{
  "n_layer": 26,
  "n_head": 8,
  "n_kv_head": 8,
  "activation": "swiglu",
  "positions": "rope",
  "attn_scale": 0.125,
  "bias": "none",
  "init_std_up": 0.0262,
  "decay_fraction": 0.693,
  "batch_tokens": 131072
}
MLP neurons of a small language model. Each row is named by its layer, matrix (down: output weights) and neuron, and shows model dimensions 0-169. Each number is 128 + 24 x the weight over its row's rms, rounded and kept within 0 to 255. Numbers have three digits each. A neuron's up and down rows have the sign that makes its largest values positive.
A block is one neuron, or neurons of one layer that tend to fire together. After each block is what it responds to, as a language model described it from the Wikipedia text at the highest values.

L10.down795:085126182155124140117117159146157070149117109148098139176150126119173134114102124134121147166115130104106135133128144123145128161111115089136108100121137104159119114154138168144086143063140137131178149131133125103110134123127100115152129105187095063087125144165154105131122127141107117132150123103110135129119146104125092116131131121089118063121135138102102134124126131126145148091123117097070129120172159160136125121183107096141148136132102134148101148123106065136135176098129127143106127139098125146103131118
L10.down850:126121107135076138148098103134116142103140141128121151151162107128103115154115128161124147103146112155075166162092130118137148136184096140147153116140132095101172089176119154114134125096133132136036125114146149091113148176091119127113134131164129143154119096119174139112157121142117157128136131152076138147177093122148099146161140102126105112105101127119126160102142141127100153091170157103114115134136131154125140119150124138140146143127156087119140166108104126101103139132166152143102139148157155112150169099
L10.down1033:157157107134130128118134101134138128117091106128114114170104147097142102205091128116098144170111125174106179148132148098135133106109105132089109136113116110157136146178103156115146125182146117131117142146114115156081118144138139091141148116089128134141114143104160087107135152089103131111097126150109105102124115201144101141154173118112100074119130166147118096130162141088143137080141129131120194150140119148099120171116166114136124140191122102135130130086125139145168139088100136117097108154125171127151133120
L10.down1268:111163112141118152103145111111130121153170127126190069146152113073113127150124180142137124133132132131140141086089118181145127108133158103104090133159132120062121104121116125152130147139148111147146127101119104152122158123106082174157169212155136145127144150102131162165111145124139124081101123107186125139135145127112142139077141116093118121144121087142123115123125110122150120142108119148135140148145155114130138121131126173125183166117160135163089112132129131133139109166122144092146128090142101118112142086
Second piece after G

L10.down140:145144116106138161134103065128119126123111108129117142162105140124108118131147181131145162200204166099139118113123125118178174124130105123173096147113149129095147145143145145164121100108090138113237116129173145151191078142085171125111159121120161170102160167104122131095144139097140120115122092145105103127079153117131099131128149114130121125124114129134168121121134132109151089097080172148104094164111164169113132139127142121134144130121081107117102157150103145181107165103119124117146123114116149114132139144
L10.down697:169109125096149156152166122090148105109113138126151145121112092126125140088125100128134129158154083151140152118169118109160154111105113177137127064138106133122110155093124127118125136096146140156215106123084131088137113124110174143145129086139163154093151100159139127117098138132110110140107146125137167106142158124154107112124124142145140097168163107138125103120150155131120137088113127130163151139149138166110141124105114104127127101113157104176119170128136153118105096102124062097155066149137073131132135130
L10.down975:157143165081135147160132084110138177177140127122157119066138116166142129128130165126143115133054154134134119117116135104102117117139138147120100114117139100098156096123108131121103136099160166146032106137132120099104138150108083122123069132043167165146136110097107115127113154149108110175095172117181120153112130168142139124130081147126113097144152129130132159131089152127133135151125103128117081139155134100142122135125109115129091093101140122096102092160141085155132115154081089163099131139119123123088122151
L10.down1154:149168110110112165085126142163123105156126109125112129097127141116109172124114113120155115100125147101102122088159104154134110133145134114133144139104113130170137139114119151138123138126122139123235100145137160126112124117135091158147124157145163100105148122149166149101129113137155106120157128158100098149104132155141115110115123135118118114132125184135121129140142132124179132064128148111145126171127092176100133109144133162118136131099127128125134100145133106092087129152132159132121097137052146199115150144
Determiner after sentence-opening preposition

L11.down1166:121075145150168107087151170163096173153163097097137107138147164083112108135111101186151098122147113107131088132124150118098091118118173120135124119151137143108074157121136124138115101130120111150141163138140110102137131156143112127116112127175085112084127157147121149122101111124128103165092132077172139119099114121143098103118113100110114064121135091127093121152187104117135100104117108095138149115132137114128143120094121133141127128089146090141079151126117123113138106123153133104133077143089102104102158140
Word continuation after capital O

L10.down682:155096080102148164142119130135118130128093132143090122086088109110129140126100117110110141119104117157140107142132120101116146150131105163139119102117116096126113159134106116159163152089102144102252122161122160121094141146106121099129174118128126078155126131120123161106140148183181133109139170138126140140159154152137106119099124163150091138142192126148138156124119128109125136139169159152144148152109141119118141135152131162104140128099128139130116088124116161115073129144138128120138152137121119160111159127
L10.down720:167100139135166117154125125125096133130158121156101133120092155125150154107124099111143137109147119129140094129085109140105145165091119120183136121117155133149115196110119120124140141129082131155255136142119113157116141142089146125127098129186122136172127138111141127118130140125140141093157102130092139125074175173150119152140131153186118145160117138201152128126150135168124150143184137156152131115105144139146116109151169134134161108137145144117107148127158153086134086134132120175142148148154168130148094091
L10.down733:156104152124076104111146133139098107125137105092127124124122147114114146123129116157128112127134089140130119148100135115100115117108121192109123101181152094164092143100122151130085112119149134074087159178120116158158112143163112112182082104158116085153122127130138146107106115104194105164055136110137119146109123152156128106123112166088138125130105136170143133125093132119130124139167143126145150127124111129123126123110109114131133163120126120143163107083159100155147123088127154114160155128108153178100120119
L10.down807:141113151163164124117132133152138125122168091158128114106110177146122150129143112124124114114118084116130170162112150079150160183107129148159160155152135134150093083102145118131101093141098147124197106139143100128148137151116120123173117107159122098098119108108150137133147140133146159147153138148100090142110161153122091137147131158133114108145101149158112132172172166193143107147154136121177120139144205096114133106123136106094117125131115183139176110127124146146138147106115184117089129175095155148117157156
Leading year digits

L18.down556:145183113116148185148110124101140108136135108179157103124203098112150160132151140154104164157162131127119131166112125108157101191115072113123110130182154150094132125158118142105141094136070118159126129119142160121124149106152110107094099140121143125130135123128132149157100104075115143128141113126162136161104124133142145102127107101133164134167095115136137091148085101166153132129092134158119131104115118102123120141112149150137141110118131144154138129132132133068126124114122106153171092135116180139161108115
L18.down613:102160148159101129152140116130116086147097138108127106164127133125153154149128129107135151124105121131046150137174144166115156105133130151087135072127160148090144117148131100089163112121131144163094132151142149102151152125122133128167149155102117174140146114131095138085151099153129153149112098091126115142178132138131127136160144106135140135111154122174186147112144117144130119141090112130163113082159135128115093139118111106147189108100137112169112132135122151139123181101091094114136118113158136136130111100
L18.down848:117101125109120128130107118194121135129157142134137083072097115166137097112139124135115136125153145108073170096119144095083155095139108090170094166122157120118153115150157111129139106010101128179189135122117162123159153155110125137122142127159118113128151090129086121143143149149122183093094114125109109148104109113124134155108084089125156118084134151126105113107178123105126143135165182085125153166117115088090135161128099140131134133131115129167106163133167133118134111158164160133091132132100129118150138160
L18.down1263:110116160185116104128126166130122109139127087107095140129127123110139174136147104109118140105093084060089126135085119134128146103108097124147133157129174190156100090166116107128109095131128155122166149119150108160116086093104094152154120140166141093124102123144125114110119107123170107136095143172147119109134115122073090107180091118089132097076130105116154179144114124149148104156114135135160115097131151094112152109125135114139134104110137114101108110129154140118132124088143172146144157177113107128145132088
Clause-opening prepositions

L10.down23:142133125114148123132083098121153104134132126088105105105115159129135131104122155162097167114148116113117159112076121127137149125132151154132128194151166100092159111152127086159141087159136141117140110120115178109137132180124120119174105161140125152131115134066121138133108092143129165107097088161125120100136152155135130064169097096126125119121109106177112129132174125118139137120127114137112128127112137075116086132089126125136169133079125181208089069193176123136099124119109098140116163156132144124113094142
L10.down107:147111145126121136118123126140135142099104080128138119096142109083171084135100131127138138103156141149114099140191164106129168122164179121098107116090099163132128136098107112150158111176148155094218120085144150154137171152138144142099135152163096178139138104144102152152137150129154139108151141118119135144121147122115112142082134102147132158144114156140115183127137172106127140112138109134129112141140108088162092147144097141138132133126067157068096132129116127136158137132105079156162134107119111176132166107
L10.down944:138155080107135146154106133154121136161098149117141120124109164137119097105155078077092105159138150121166119144111117131102086175121115166113168140089117116125103180101160142152153152127145131103210139131067145146118139121124137153158112161127134147123093129136099133168177081130139115127078144181117156106152115110139133110105125141127156106140125150153107111152131126110126145128111098173164113139143095153135137132139152148111114119165095125172154182150156169126128130187195173161106096104146096124115129146
L10.down1028:084202167118156142095151161114134097139128136156117146124132094148155127155125151110118130171105165141112163155101154080111106134118143133147123111130092086166158126147120100096128148146091125111234104128119137140116147177113148094106119146122174134138077111145143148120138142122137163159156124145114150138132157161138073101117144121122162084148130126129142094104130111124135154145100108171135123137085124102139093134110112170142149090133124130141088157113135130154127128112150152095133162124101143130091131132
Mid-word "j" in names

L18.down400:099118134112088135115128158097123105121166119150113148121129122113106137102166125147151193137119108120109126147124131100125134146137126094120131160175094151054128118147132101145141167127123139128192109117125104146167129177122117110091146135098121122158136159123149081114136130139144127141141142114151125149156116086132149146074103128112126136094102131149097146152071168143153188096122100086111149116135121156140136117133141092118142122072119104117115180116127083124150175155107091123150127134124148089119096165
L18.down633:137166094124137152108132135127143108116117140109136175131102131164133105114110112157120098122146119109085104137130084142126128136130159137118109101148125111102162178076111122127126134131136157091196089100181155125113081133139124103122105130127104121126134134146142108099164137137124115152137116113127172093136130084175073133123155096155115121136187140142113146134117113125136124154105203142126086129089120118161151145090158122162151169149149102144130138136104101118179124136149079061114141127071146162150095183
L18.down914:192112143133128177132130096143092129162133120156131117109183135108091103119129134159096105135120092137155135127150135103134105136142144139095114074141106084116133160122139156105158147135155121136162120164124131133119132067162115126140171132152105131136111109155163083141110128144120111111165138108126162113102086121132097137154137122148134167123132178130123133108143129113125164178145123117127140116153097116120137120116122142166154167088126112126101126121108101130139141105121132161123101137149114124118120122
L18.down1250:134087172118092126114126164096131105123088125101113113123122114117106129100126156138136172101107145137133136142126148150105151103106139168125143142121108118146162113083119134119111139133117154162150156147111116141143148134072119124106165129097151160142140119151132125132102122089124135122177166123122140106128126071143121105135168126123134163120125114172111113121110143111165135089130145111115115112134126122129160109097084134152127142118155104156136148162132090116161124138094099114160118141182128114118157127
Compound-word inner split

L18.down210:135080117135175083110162156157130137142173110147132125111126145160136083133096136123111128144140140104129146138103110134138113155145108119125077140140155123068120098089130097175130092119117118126059143102121169158146149132126149095112156114124132155153114103110146124137087189089145124112115097131150102141143128112140118118104137122110117088140134068107106089136104152137131122106120141090146126126077108130102148125100148124168138109136144109120173147063101122094131100102126098151119138116130153078171106143
L18.down411:098122107088157141107115119134175158161124136129090141109102101091155117130121136123126122084142131136140145124157114155123108107107120106130126117133117132088127132125170090106148120108141096134072118131116111146129154155105140093098068127124160128118136122120143159106176136126124117104127110129145157157137115130117146100095140174144098116173140109118136166141133139078118135112105173159141151151114135177102123146094104132147154129090150115171098075135155151103138138101144121140116112156122137157087104110
L18.down1078:102131145108194128076133142140104110099151127117085145143130180130121169116111124140139116135128153092125158155140088111145130133092128115121126117095155127121105127149107143101094121090160147109157137153113088115169151107109111120183160134145131132154118130119139114152123138109117141132102156114129106123107091107128113107165176156138141127146109175145113144110113158159151129133144147149128151105124098150100116167144099111113114112131130118131140108105172108121108106149126138109141093111162155128116131135
L18.down1103:100128116153109149113130105133154153154092203122147123118138152157165143140165115116119166154122133132163069123113097148123115079117108118147150129120155109122111160126146109138117122097183123147186172087126137118101148117150153085093139150181116114143124092144093131091162112096133136090144128125119104128075124114119090139139136182070130125098130123139140135112161122113106110116174130159138133114117121156131124106131118118094134101143090125127144086143141107138117097125114090103145156138108128164127151063
Predictable formulaic continuations

L18.down521:123133117172102137111117095159145167149122151125104164130161137116133108116169159118149137139120120104144137161156101122178135078148117127086107083171133140092157103107142089120149082130132105152166098154101082146121095129104130179180120133107140123138102102140107123159093141122141085137079162137105099158102139172163113133120105147146107114129143147118107143160137120178092110159118109145138159122116094096151155142149119133142161158167095132123105104067147129147120130151152150155119085119129109125113115131
L18.down1019:104130079151098156129132118120087104110124134104143151117112161126114144071092139120142119114153086093171141092102137132162126151105174132086122165175107114111101144138154146110147096108146087179161126146107150123090158142156110116209107159158116130115116140109130125107121137115134113091146139116167138113086081131127114106117164154143107141133162129124114119148106100107123112128110110166138126143101146123161082121126123126097101145109138139133184119135147150092162114133142139128084090118177113104129146125
L18.down1036:098132116164169086133147116146095129113098135071132107130164130119121114109114159099097156146124125147094127175118124141114115099137144141103084117162156128120134120142133156138109151142109108086209101087125084117109168107100099105124148162086100110140154102106118098130133127158122133131077148130108122141167103102167113146114130163166136144110139147104140111117110157102113139122137125094117142124127129141091154127120129099137096168119137158140102133120097117158099178132112149132132112109127109135130138122
L18.down1176:104125151114127126137085108111095125128153117151143161103128125158142124139126123101179147144139125113159100161127151139148126125138135135155161115114132106142102094177057107166160128131118092144169089131129077110142169079106115123101103084127124128104175160174121138104108137128115161081114165095126089140114117118115102116087093150100159159126143151148100113128135134141168114112126117136154138172094094097094096151140172106083095100115151094062110117129108165064110144138104133135146118136135142141107102169
Sports-table column separators

L10.down28:113156180098113149137153077132120135117132133115139110113116107125128121099114103136120082122125169148099136155095104168100125129157127154134080120105136138138163144133075112138157148131135100112255063130108133133129120090140132129089115112080118108100143104117102077084121110118115110099145082126108078109069117134098123126140149114147111148175201131141163161077144189099119113126166106137070101104123157079123095111120148126117129140120172143095125145100161097121136121119144108129124144085166120108133084146
L10.down259:096096118172139145100103117077057097144137104101143134118099122122102123154118130158102140147103121101124087133108131131125125109123111102117158148119140113117104130123138172150136080109118117128255114113118135137127163094157081130126158126130138136120137134115140143128145126126153136103121126165139139100151085107121112134118184079122141149137123148148121142101081123120100147145102115088103121076123134134133138161121123161143116098170111093114139130145131109160165086173137179097157125131191079136130104152
L10.down679:163134116119094059161143133146118143120145148079132115098149114172112102152162178113131117138105144097166135126084123170123141134160082143132132130115146121160121128131095143140133093128094127060050147125118108086106109127125165107080113105129144147118155120103138186146137132121113105118134138117125171150126109113137115139132127112112083158130130087137139140137084148117129075107129146096133132155177144075130152168172080117102130144142119152171096150128109129094167116145132132099129135127144137097109157159
L10.down766:112106151116137103160132115161115101102158079144129135122133139115137100092136146169139158136122113081100118106130147144183098103099110154152130142107120155075107142133094139145152160086123146128095121124142146122121131138130187106142185103120158128176108142100126105112160148089166143143186151124135163135093153173121178154126103153070118135101145133148149138106134116167117107143137120152149159114083160139165154174105121148150074157114115129106144150157134097110100080141132154113133120130127134139162115165
Row-start table years

L18.down376:123162104193161134154106111112078113124095145085114140131136134103150116153121126078130152136112128105137089126133099134163096137093134156106060164125113157164146094124126131136112135100121142128063117148137106109118122133120132091111143161076100102128085140116173118114148042096069177135111157132112176155130130135103142134109144132152139148139107130161137160125089131138147147151141139137182078125140129117095187145115141129165123167160136147174109126157121134112072166136124102104169156128153139118121148115
L18.down728:116116129121134155163127161114097137090118123126150146116145124169119104126149154162134119098113153122131135117109102068144145150123077151153146148090110098146086127085159095114150097107133096171161163107150114110119166155099154129153110169148165136132166121148123139119105132069120088142140088133152133177116134121105126106097174150097147172147115107117163127162149117143156099157128055126120148117146140144118130121107076120114112105129138115147083114146137132112191149157133127144102128131105139122134117112
L18.down895:109100122132115140114121098153165181152162099093152119130146120092121103079160122169131113162120115177150142107094144129149122127146146132104170122107102099096127116136112146139119126129140125164220148126136094165088110093117118178115155083168078131122115163140086170137119082163153109072127124075185120142105148114134094147125107142096123104167107099125123117135111150141092171141123060177132122141165137123151105132107151145145130128152107101113134121128154104100130154123156079122114161110145145130110103150
L18.down1089:150141149119135151157103119180144155113107124120119134103194125135142109113108139142107098111133145119162138097092162131123156163110136146125153118110126106113097174152108124120171114138131164146128121110136092129115139200086099143144120130179100158129117149094125100142146142133099157108131137137158156118168178116126120147142122153151155103136125097145154126175123118158054162122141148197143121174134119128139163107091116102116095089145108104099115115082118107099136101142115143132181093113100138145113125139
Mid-word fragments after initials

L18.down106:142152133123118129119150177138089138126127128147156096153194154121110130112112112141133142120129150110073092094084131115117126124126148144199095134104083170072116125129126130132135132138116106153114105104124100172105108135112108126130136133144112114102090089103076133142130120141146098134140176124095140179137164088139123093117133104098153120095143132103129143142127149122122137098149111154159148108087152144136098085103158108110138150117169097099147142156108092169129118109145118078174125149146154117095136176
L18.down462:153106130111126132138127100147122155153112150122145081135173160082138131093118120112125108144126121140108127083149140119082105165128150079158125162111159139071159130180133100138127158105143086115047119125118132129117134152116139148162076120117067163141115138151112169131115131140172124122095137136171158110133132128136093137164129161123120104145106128104146132122126142156128115104118159170095157154163131115163122153134147103109141152127132143098126097124157133064122119114132135114150136142108120123126151159
L18.down638:111124126114161136114105132086149128115133091106159104131129117149153123148109143113146161126112117140131106126123117113082136136135135081160093158142127118168116131154193169144117100067183156170177141129134114146096087156119098151165104116143119140136147165162106112105136125102154136155137141109143150104147121135116164116126179115028107118164133109071091140157088136170141117087077123122131156120106156123115161107166101100121069151141162107114140079114134134167112126093124165121130123127146167083101101151
L18.down1310:129116109159101118120100160083060150133106124130119071130145082108112106110148115157165064101116139126152171132135103081111146144070117125154114159109126114069106125154143109087113150134116147139173091143161137100139115105159126139152133129095161129117141093140143181152144122099166135145114079178122124122153178142153119175132126135098149127152099115117138158126129191119106103162135169104157114139141163153154119179081104133150100155123133139137154118146149131099113154124151107143152108135175101112128125113
Row-initial years in tables

L18.down340:140122097153112140138168083084158117150131120159081142126112154188128185150136121089139113133142152154182126149147151137141120146119145117133069121161110128134143128123108171105127086163150167122145161125161140115180108122167096129122109090111147143182147140152161119117116159148112111141151106113133107146103147173163110134128141131131129123080120186159110111125151102123125100148149147128141152123071132091180118142144113126121103113170132153102161145143112158112167174084089137107127132121099147177166134112
L18.down419:125147136133147107116124155148134153130129168137134154129064111136120102162112120170143107146096174156107177153160112107150087075101142059145143101152112146119161132146106121131127107109150151136153103120104149140134118124117082131107109088142117112099176157144142147133153071113102159107164128080080096116139087178148113171125153116163122210133127081116141158164084103116136139110158148141109111128105128150132151111096139135126100161123129143121155114145147145134136091118121096153110113133149138145163098132
L18.down801:134114128143110151150107143089117157094141141149131140129123119164088083122169135114114105144143155118150141137115105115149106129105103079173182118141158123125097136114149148155133123114087139146172128137115197115117143106138123100070104135097179133136130119141149124144114161092111113126165094127113189089099106132150157116119153154121116148097126175125146118085090094080105115102104161175156138137111132154159122145113155140149106120132161139126101107127100136121169148164098174080098143090107094124172073114
L18.down1220:142131103122155140137157141121145128126130116132172153139074106124123117109140123128127122147159093143120155135120127110166151131120155162115103153124161152135122162127159106115138145111116120130105081116162105183092075158130141101135096119141130147136148076104155109128141104132120157168128080111163102178113179100129104116155114098122122121180109163095113115148142109092104128139091148137133151073128169178156166116092178146120115127129107136116100121163148141144150128109130162115126167109128137124163138140
Table pipes, pre-name prepositions

L11.down299:073170133125118169129130166113109112098130116119144114143109164152150098125162130136137137166116115141113091158103119137073185146086124122118114127124091137172092138142133128139131140118117148119062131142103111097147093168136114109113117096107139138124101117174109132091143112113154135110098111163074103131174154119136157138157096152116103093139086116118134161148138152111122131132124139166118134115094129096116138088137121168085131126127154105127114122141154145082156121155164103137152122111139124142158146133
Attribution and subject pronouns

L11.down78:137103126127150132116109103137119157128079109105161122122125136135126139098125152150150119167103096129115112137116109138135168141137129095142148127118121102162173110093133143134102139107114142118223140121122153096126093091138097089141119103108155103082112118164098112124152135116178084107108127117120113121144144119111128140134132126102134095146142084113151094156133153135107137115128158150134127122081118151150150106114091144142102110106122124125160164136127125174177150120112130151122142164172181130087149105
Table years, mid-word pieces

L11.down977:113088122126129122141131134109164133177099154135112121119152123149111110151119105128148141129137158132114122117116146106144128134123166128110083137135160144182140131169102105116156130138149124102014119113125126107105115105149093137140101166142102150122114148093168129128180106111126128168152113134153091109126125151152126148102098142164099119128133098118126086107116141139140143151125080148182147114138127113102107099114125149150138136090189150125101121111209118115109099139106126164129164152098102111117125131
Mid-word subword pieces